Weights of a small GPT-style language model, trained from scratch on English Wikipedia.
Size: width 448, 7 heads of 64, MLP 2368 GeGLU, 47.6M parameters.
Architecture: LayerNorm before each block, no position embeddings, biases, tied embeddings, ALiBi.
Training: 380M tokens, 5800 steps.
MLP neurons of a small language model. Each row is named by its layer, matrix (gate and up: input weights) and neuron, and shows model dimensions 0-148. Each number is 500 + 25 x the weight over its row's rms, rounded and kept within 0 to 999. Numbers have three digits each. A neuron's up and down rows have the sign that makes its largest values positive.
A block is one neuron, or neurons of one layer that tend to fire together. After each block is what it responds to, as a language model described it from the Wikipedia text at the highest values.

L6.gate30:485541471473467523515487488489480480467493489495484475493501552512485494469491495485489508531476483498513481508531497485478491513493466489523496462503476484554476525526450486506513501469534484526488481506511526525497504501529470509467445486468476526456498472491536460473501523508501473505493462475472499469540516527514496502519507499512494486465464529462508494500495488528495469513443481540507495506536441492510506423509510482501488506510497463526
L6.up30:494549503501483528532484505498533537495497500507494484523483498465467499438467508505509496483523497466496449491516498549531465481502462515502496469486561508503545516548512477565502503457486501542551472513520495482481475522524502508525472472490497502496451485485482487466491503477487489454502501538516480522527519502486470456488517487544503467467462500492477498536475500503536553499460501532494449542523507536475497474509524487513491458479486482446
L6.gate99:478499512506475506526510461480530506478515525524443504525465512525502492481535448490460469517480488495484459504533486515536485463536512449505529513517476484492510496473520515489498536504449504468503508539473482487469517472516459472500474489533460499469538458505499532455493509568519483535459491532534559494490504526512504499530560488538468508504522519488475482479489513499469514476507491481489489474499548450507498474498447498472516501504505467512
L6.up99:542436482542497495527547518514539536484528535521521476454473485496516519497491526542442488516527510548503460478498517535542520514488508503481512491493540491469476490508482504519511462455499496502523447490526516494490493510516524495459450480489512442487505527485487506477551499449485506525512537513506437505466503473508491519475488465475486483516453523521481509470460499522504497530541529511499538439505496506505490499491488480532512506469517499458
L6.gate145:479520510522485507502479483517512496488526514489515522513524491491463533520512480485521548490484512499520467530547468520507536530475516498510504447514493490491485500517518458484505472492520530489501529486487510499505464532509450485526491495525517498512487521499504468515579479510491466502476498488475467470504508494521488466528469510470532561469497531489504478506486496520481497465462505452532496498471514506476559510494516472499504479510495499526
L6.up145:522480528521466467489478515529511509474530517479509485502501498506468474501502456506518543531509500507458456513517506514496478447488559503481549468476530494495503495511525492470511512529501495497483477490492485486517476526497429502516499513551532462461559521470494500565507531493493515544461504503506462497496492468509507517490497546479480515456499550478525486529500493492510456542464512464461489514476543493513561525499476474463486487490483517505
L6.gate196:506523492513542472566513489490531540498506502495458499516520510482513529521469497545528490532472516472484483503539520530513443480486497511504484498526534491502429547482508511449528502471536488478511490509481493491492479494498485465547483499516480479512510518510502514530482511441471507538451494552482509523513520500535482526523530490519516491492494515521471463529462507526483472495469482525495483505526502490485521510495462507496502470487489534461
L6.up196:505528496504513468474541508500475504508495524479477494501515490521500497500491551456490515465478487518513496514532514519465502494504485486485519453510515519479546487500472506484521505520477486518529524545534519493508497492485448489477489496477528478475500536538498491477477545480514499507499473527492531521537515463511521463485496495538489526450502484527469510476453488560484517506478548526488459506479445434494473443502491495494491455493526510485
L6.gate272:527482461494481473486487470474489534507503516520499505465481439501520495525542457491462500510507528484503529438494553476517514470486477505474503455496485525502489455493490535510489488463481501499499511480514524478506462499508477511509465500528450529515499523518491477459461474484509541517476543524475514502494539489493512508514504484505531524483491477505471512506507486499485476455513516506514526527529505501468503520520482488494539462488502486521
L6.up272:544501489527462508524535528510542508523487550505475489509510449550583480529473529537495487509483532459502464464491459514507530481480580505442481498450473508483552471506511497457555519496450511477516523495526509533488497471472462515488482496501444477463501503458484508513537487506494492501467492469478484526518488475529472503500481502507461524467525479515450507490500514522462481506479492475488506520508485491517473508473506502460494538495500539524
L6.gate528:506474492507509472525510517517523517505512437521483443484482480484489526541501495502532487469520457521529500496524524456486475474544480546450546503507495543466498518496519454497505505463535511506477556500485562512476498495523505488531500512466514500537477485499509475486479513511485452487548497542497500485490509502510490459509553431497506520476492476503478528495530516522523499478526511525524496498457510546502505518518513538471461498444541463517
L6.up528:481543530511486531533492495527523499454475519510533471469534485514491509468522500501483507540464484492488529529502474455503503488517473495456501483497476503465503465514491514528495533514468499529501458487537509491552496485502529462513501496481500507446524489516479458522487461478494509523487488513526526496523512496513520493483524465533552505524476512528534473485536536477511463526469510521483497511486534526523500493516483491540521478502503463504
L6.gate661:494516493476492555459465502496479523487492404509478506487545470488508461535522498514487450519495461486501506459512445509507460450527514512484528566493485489452499517491566471507535459499476465487522502533545521473503574477535498546509484459497527487493464503461498494491433462498476488529440531492480492497508490473493501475491475473472458503525479508496497522524485507548542496522520475495476449497478526510519509498509531490535498480547529489497
L6.up661:530528488519491461448496495493492503508481510510469490465500544498531474478480510537455461505500538502497447545490489454499511482473489504536482513516449498532500531475505503466516496504479483515538537519501541481522517519510504511494526529538496484485486490495553505497483505465508507487516521515485457511479495525485432524507541485503491493457467527499480497502468517478499476531489492511525508509500510492511470474512503488511493488478487452485
L6.gate966:531501475474511548497526517522505519499506528480471522511532491479435500500474499468541469501432484495522472502546488515483465502540461504517447496495480505444487525497508514517466446461526528499461541504485459479543522466525503541521487487500500493510533452514502467471492516479477520542497497465468509517545495474489510448507478511506474509504485463506469481490511491527507491507488498491477441478484470516525513499504531501520506494515468478490
L6.up966:486500501492509522499517474524520513523523490504531453442492502460540515474498515538512514475466506512507513488542565490490487477504469494513460508517478524471477509476493538497497472493541545536462515475456483486505502504518488512493490505522477511527469515523466548481496491459526530489482522464455515560490520546497494456540468444492528497459498546489483492496489507476484493517500466476452500504498490496517487495499512499531481496492472533471
L6.gate1259:484478476503481518501554473523493486546506519492512487493504480510505511455470505527490491504477503525524495522556528469517489530494534489479503487501522529477503493524490484485499502488523483476499524544486549464514466488483513474519505520525464528485533513541495504495488479467529498458508497470508482476525496512491510512515479493515519488528490549472499495451453513478512488491521533525513463452461477492520528502515452505492483514458440515530
L6.up1259:501546476476512539467504514473497562489499565509490452509487483529483537532522527504484539507494468549514492498503492462523487460498476472544497517503552485437536511486509495499499485502491524545489480529490465500507468476508496527501472489513526506509517516536477494536494460478518495536492476484510534538529528478499493469501513498522485458486464447516464486469504505500516489475490463446533497522489534473522500483480525514528477552465488492500
L6.gate1331:500479523464532505466471501520523496547472519513493496489517469491469449520511548491518493507468494486488451499506475496509467453506481490453504479482537506544497517490511470466534490504494502525497506501513494474514500469524472459528493467519497507563528479459493533453504518471534494513470497524524441491528535479541548498506455499467493528474489512509476529527519514476529461501517504489493494517512493489493504497477495477573460460464471545501
L6.up1331:469491485493493511513527511529513516492534439485504509525474469500522472501501489482515502488476506544513496460514498521534506536460490505520478486468522498519498544503497447496493515547481476466533512484474498473550515512514465498508507527489473478503486479529447499560533537486506472517478518524482521494499463520531483480487496500500499527540486490483509456501486528472489519442516502511513503533479522516511516509521511494461543470507511484468
L6.gate1388:505487507494481473534550502494523484531497527469433462538477516475507527460480469465514496514484517515492505475524492503505489499548462518487490527513465482478499517504534492521482492473492470489516512495484503496516452514503514555494496505485504505513508530501475504518497511452494518476474469556483512437533504529486486524525450497440477549479503491503460493511467476525492496481534457496498459483539536483536490518466474498451480486481522490503
L6.up1388:485525538506446477488492501525485513430514555547516491458526495507457534482506537502537502492487480497469447522556491509468495480524509483529505503502514491493509483481481525527539478492466487525456504507475534532496519472511428510473515495483478473441525523492536497531462490486486522479531462474490562495491499451478487477503475488484499496487495480505488499490490514469505464529460499523524481501475501499496475486504497554495448512534499524476
L6.gate1468:483499527481492533541495544518480499491511458535504466443559457551529511483495541497511479550504491501484482505503506509482514525486506460477524467502518472513487481502501536503497444503494469520495518547490442525482522456460485477549495466528501540526488495514519486522518511495522480495470508497485485500487535511499466542451505518508485512499493568472454515489431504477465479515457501499528483544492497527467475510508488501511473517519493505505
L6.up1468:528525529507493489535508473509500490523497549497478513499522498546504543498473520483508492515525509525467482486536504544478501479528489503461484486505486460532464536485522540518436497528500486512525454462437478515510501492512472487496501502506523512535465525496532488481492535532518529495451493506481489521494501477488529508497539535478517497470458521499464464531495488445524500454475521522516527510471480502536491461449517503496494452452535527515
L6.gate1510:468527525483511449549532514445514469469476508535490486469468468497471504519500503484498510529531508485498493495528505521516460502519528547478491457463503504497483479487450496514553498506556533461474534460461519498497496476502522476556507521494509550510498510514488494533565525494463529524502493511469501480517497478533531507504518465497467495517473519477499527478488491527488443516468462495537473500517490505489523498485451486522530499442502505535
L6.up1510:512576538502475500538521494489524443491504503503481455487522469457543519484501493529484487520550488482520533531530473508499503499492490534479505510485470451527517507471505474513497489547512514535490498505504538481476553523495472513527526499502475497494474523507496502492507499517488512529483501529482520490469523475534528533503489497531474464549480506498474547485495489500524492488524498490503523516539460484546549542503508497517513507495497496493
L6.gate1933:522471500524476530485510498515493543515529486471457469464514497489532510490450503462434492500474500503506503503511508501551477513495524508480452509440485489463543513489493543491526451542494473484505483467489483511503519530501539477432463486483484473497529478490503494511525502509501499500447552489485446522521470522470541469539488480495494535488519505476503508520480531485447500510453464470473502496536498520480495462510528520524520507487470501520
L6.up1933:516513484498476517470479536482504503512493502524483503449478474530493502466463493471524525527546489514549504504510487474482467480467509504452503463455480517506505513467501467483513489523505511481483518483483516465467540540501521485540514536513498504476458490510514466489497527537516507503482507493513464474494492479521518455505517466484473516473496506484515515523522559450508487507500532468481490508514510516500448538460494496486517509491505479502
L6.gate2037:521529482500481499488531471522473513489478484499508505537499483468496527500535494465517528507530509514492486467530521451511470485496496476502525480512499463511528529462507507497486500511512502470501481530501501506520513495520464516501477527514527519489527474523512477517486501421492475527498487436493494511545549500478489446455490509522510508479494481490473537498484502513509453450497497480472480491541515487523523437489469479513494508481481490529
L6.up2037:482515526496471530554552513540487561471484527486440511488502514473511531492517497520500535543463499527493527524523521492478470504509559501526468504479527539488468487497544497536492479513495478511495471519479521496476500469496483486531488502530522536479511505532478476483480520476515507487479484491516472459520494487469502529501526492562479483490462513473498534499539478506488450474516477495525508461497493479520526502485501531497462495489488454503
L6.gate2294:458509479530460508471502513481507490475475518499521504483520542522495501502502514485486499522476559481480470500494477502508529460447513454493469525527490480486494485533508485537500474528490530456511512492466476485482476526464471529515532527472535472507474547511500499523496506479528470539492546497533531516518499534511498520462446502477475520483474511501511497454471514495504482505501522512493457486463454479492535433513506491500455523494535490493
L6.up2294:512496494465490494490475482472478523479469526496493548554525500530485501480489525530466522496523526532500513493536492484461537508497480575514464507561450514541510517492476556527505504506492454472477440533490471494477516493493545518548500505496519510470500471518491491472479536511519540507496527469452524494480474494489505470546486444503445491463492528547473517505520504498511467518510530540476482475433498508480505528520511494467483530506515502519
Table cell separators. Pipe separators between cells in flattened wiki table rows, mostly right after a number or blank cell, e.g. 0 |, 26.70 |, sometimes semicolons in number lists.

L8.gate539:474552465506536496521530528542490516462498563462505491492513496505521507549503472547484530487475517524464412472520524515491460490499488507506518461529519510535517506517498470487544486496487452488493467513501503534483475509474496489488458476558504503546472473505506472496494497478529501496504451526456506470536487464443526522511521511477543525543518491472472518498505520511540523469506484479525493473490498482527535508485495499528486521509515474530
L8.up539:508534463530527472507465482531494499505473501481533445503500519488468514497515521516451534480472503503494481484522477471516480470453518468562462479477522489516519528512538479497493474493514500512515473486506517523503489508477500480508474478507545507505496463480494442495527528481517505482554487490525532480535518459524466490509488523524490481506493447509488501536496470531532499492470466476506497504519485445481503507479510523560478500488493461468
L8.gate1115:481514496518484533479524475457509551492516513517467495515509529491489464487504509481491482490509487475499521474466479507501456504520498538451516523511509493461520531503530513531523498498462518495484494514514525494500482543491476514471494499491490510540523479508519558484464515483488458513437528468480496502511476530547519508506507504543443502463493482508508495548453535499515470562515480503473459508520536498540565526491474478504496453478511470458
L8.up1115:527517490492509473493508454500514503506535473538506525495457476454500490489518475463508521482465494482545493472491469525514502532514485490521507492477492475495481504477495514535492479492474514444490506526490482499498468501496491484482511514496488486522531498536487500484506492489497485527479539474496491519511492463499497493510485515513467538512511524489512499500505551492521467510464499477469521511523481491573526530435474462517529517499471498482
L8.gate1698:489499486513529485503505438473525535466473484484476483482514481474529489533494537478484489503443505543508505479451494504536481513494493542490507500495467528498505511501546499529474545507521498524521489534464461509518515492525499523527482510506508424511538559526486515514510483506527528492508469519478458523536492473498485544516494551486488501466503512494451505541485546493506472475496533514557497513535497528452484500545488485519509516520496475453
L8.up1698:524508489479528532480495455486506521511529502477517509484516520517526481484489509493465514459473521515495516491493508483459501507509530474463478523481549536497545493468525522460501467480522516533445501486496480509526498471456477519531555531515523503422492507506464474502478538534529482499486528544509518498503501508511511490503508526484480506493509526468518563515455516488496509530508527519429494502449500454473479516518493537516531473543489501494
L8.gate2199:482496447495549491491455536464478507432489502492515498503499493484504466465527489512487528454455522490501488564517518529470435460472502492505568507499507531461478524510507453489519490500514516516514477518502468502518539514513504508523493471515475484538475508517508494504477492481458451554448511477533528488547483519509513508501507508529487526489543516503506500453510505489519504531559518491463556504546488506521527511442529481469499524516494439517
L8.up2199:494518446484475523543461452507524503498482524497482536444468511497497472477504457533508509496516460517484454501540514532481526457487487506512481497520472495476499499515431496509498454545519506445531487487462508503531478477483506500493528509500525493478533523533504535525472502476529502506509515527517509492500497548465483487521481539486543500497460492521466496508528528487503506506503530496485565488491465515518487567499484475446509517481465512470
Table separator after numbers. The pipe-delimited column separator that comes right after a numeric cell in wiki tables, such as election results, sports statistics and season records (84.79% |, 58 |).

L2.gate1119:472524505515526508482507535517539523476509507475524501468480500509495494511464474490500506502481515506507498521500497468485468509512477481489527493484485530477485540522540491462508480457496561453526426517528504480559476501492498477532495507483510526495510482456480498468525464478476469475523530480516504526518455475501495477482507489495489483539521498462464530525491447568516494538473483500471483485505515433462548506471482467508498482535429520487
L2.up1119:519514511516451466508528477495463508471530460557536497534516512542526502489494494472474544481496506515564498472503525497461481539512469477502496550484449531491508514521495506527503479498479504481509500470518488475540519514489480495458522517506509509495509492458512505520539483486535472509462499522472497510522497478500482516518491490510544497508535495474509520525485496537530560506460493480512500507520483515495524462473477467501505491503492501505
Separator before table values. Spaces after table pipes or field labels and colons inside times, just before a numeric value, e.g. Tracks: 2, 3:54:19, | 0.72%.

L2.gate158:521489470556510554527522529537521486486487513531483476526580490499526486489494480474473508531493487542488444491503514515508442507514505467507539509498516469487536499535519472484452462484492542475461500539489485487486506469512502512505508490495444454472515490539499524516500517488517511501489498517514558518525515509527548493497485503501524520518517488496508484508468478488496477539451481480505437520461470536498512478472476520483488502545478507478
L2.up158:480495495473479494526524495490481518516456538499454482517502485505575544512477501477504474522509500467512488528514488562521494482498492494493495516484534524505533513548542465515448496501484490465536481500525502488516496451502495495512507483553545466470497505528541510502529476510532496506496540488506494533484512448472456513545506475558451486491514513516496435472477524510473536513477493493506517514511510501506498498481493548474521542509505530488
Table row-ending pipe. The closing pipe that ends a row in wiki-style tables, usually after a number or empty cell, e.g. "| 17 | 0 |", "| 26.54 |".

L8.gate303:504537522537514490541503508529511490441464539455491496492513501482513508483476485525476495456478476521487526474487518431482486525462500514505528530496512449455542517509475511476485463492469436485470529478502507531536477489451462500495498493529478514490486486544505504539512459535455523503475535489500498510504515501515536455495497552469510543518487541491502512491417488534509508488469493473508484522462475495489524467501543497505509500509521534520
L8.up303:505495517521540519514508474507503511511494488461475531512472501503507460523501539478509502465491520501529510522523512528479518523500514466504561506495500506509507483528512474541503463509452492489486549472504453466573498511478511507448462480504522503469528518553497491485525477421511467516512497511488517521517503490525492450511475528538472494505494495485499476449514511439503456506515510492440501499501498531501525499498466479476543478471476542516
L8.gate615:465511461454489487485551465452493490460539497477462446525493484538464507538505486554521508496485525497508524486496525465521464533494473496485509481484510468495471493472524465464502525489504499505468536503490522515502453494522505485498499516500526514531504519499509512484554518494520509478480486550512475496489521504448487518551478456512522438557501508505473505559482511520506500483457495481518487463469537477493495522530514522526501530511514516536
L8.up615:472502487507508471502561506495476476469474525500520481513489533466475530540471495540503477506466496492492471507521485489532462494519490459461508519501475486522478505510441472515488504494503460459521472500481466473514468536487508476504519496545502508530462500513493508490517477547531508511530511478514541492494483519509510513481507498531500469563500523500489538516489522550530529494482489527495483527488535488521485488514504481494509499496523549478
L8.gate1078:511508487479525529520541493470474548529496494503498467462508507475516505515528485494522473477471491439503469484512470558500440524512489494495527491503520470451449480473470485499482500487476539459463498551476493506474492534518506528490486491494540507478507531492479530466516510520518477487510537485490486546471516467531487500514535450536510505561510542525522493510495494470518546506498528512455476491464490526525500533502533431496503474491465472475
L8.up1078:484543489506486495446458467500527490480515501470500525479491537499507459543485528504477501479514513516552513487491503510509527487473471520516510509500545521475511517426475489494499516512450491500528523507532482498490447527479496462485512448493493529510471482494506511493504470477472502501478513559494489500490498471505473495491447506466497533452545517513540486531536532464476508505524543500481498488500508471528498520504456460455495524502525456483
L8.gate1409:504532496510482505468526522531482497505531508463485470489535507519547475502534448487536485490554508492534495457488528520475516503475517466481505451522487470487527499509481514513514562481496484481514487459463522503481478503503465498516485462478466479526526471519540485487484464532525492483459434469516516455505495489523475497497517517490542500497492511520514499534473558497488519505517492468503506482470566535506543473464467543482509496492451470495
L8.up1409:485471494478506461488515470526527515511481489540510512504534514486518487519516499499511494472511471452516486478468508493493516532495525499517547495525499518469513514541489505524516499467451552456495520510501496519487491496462491532454482506506477541486474503496507520478539505508520528530477513511499475505533470542461476505510518528482485487517508516542483474514485528506502480484486496509494474503466463484484480480488489469528498512492471500502
Empty table cells. Blank or dash-filled cells in Wikipedia tables, mostly right after row labels like Majority or Total votes in election-results tables.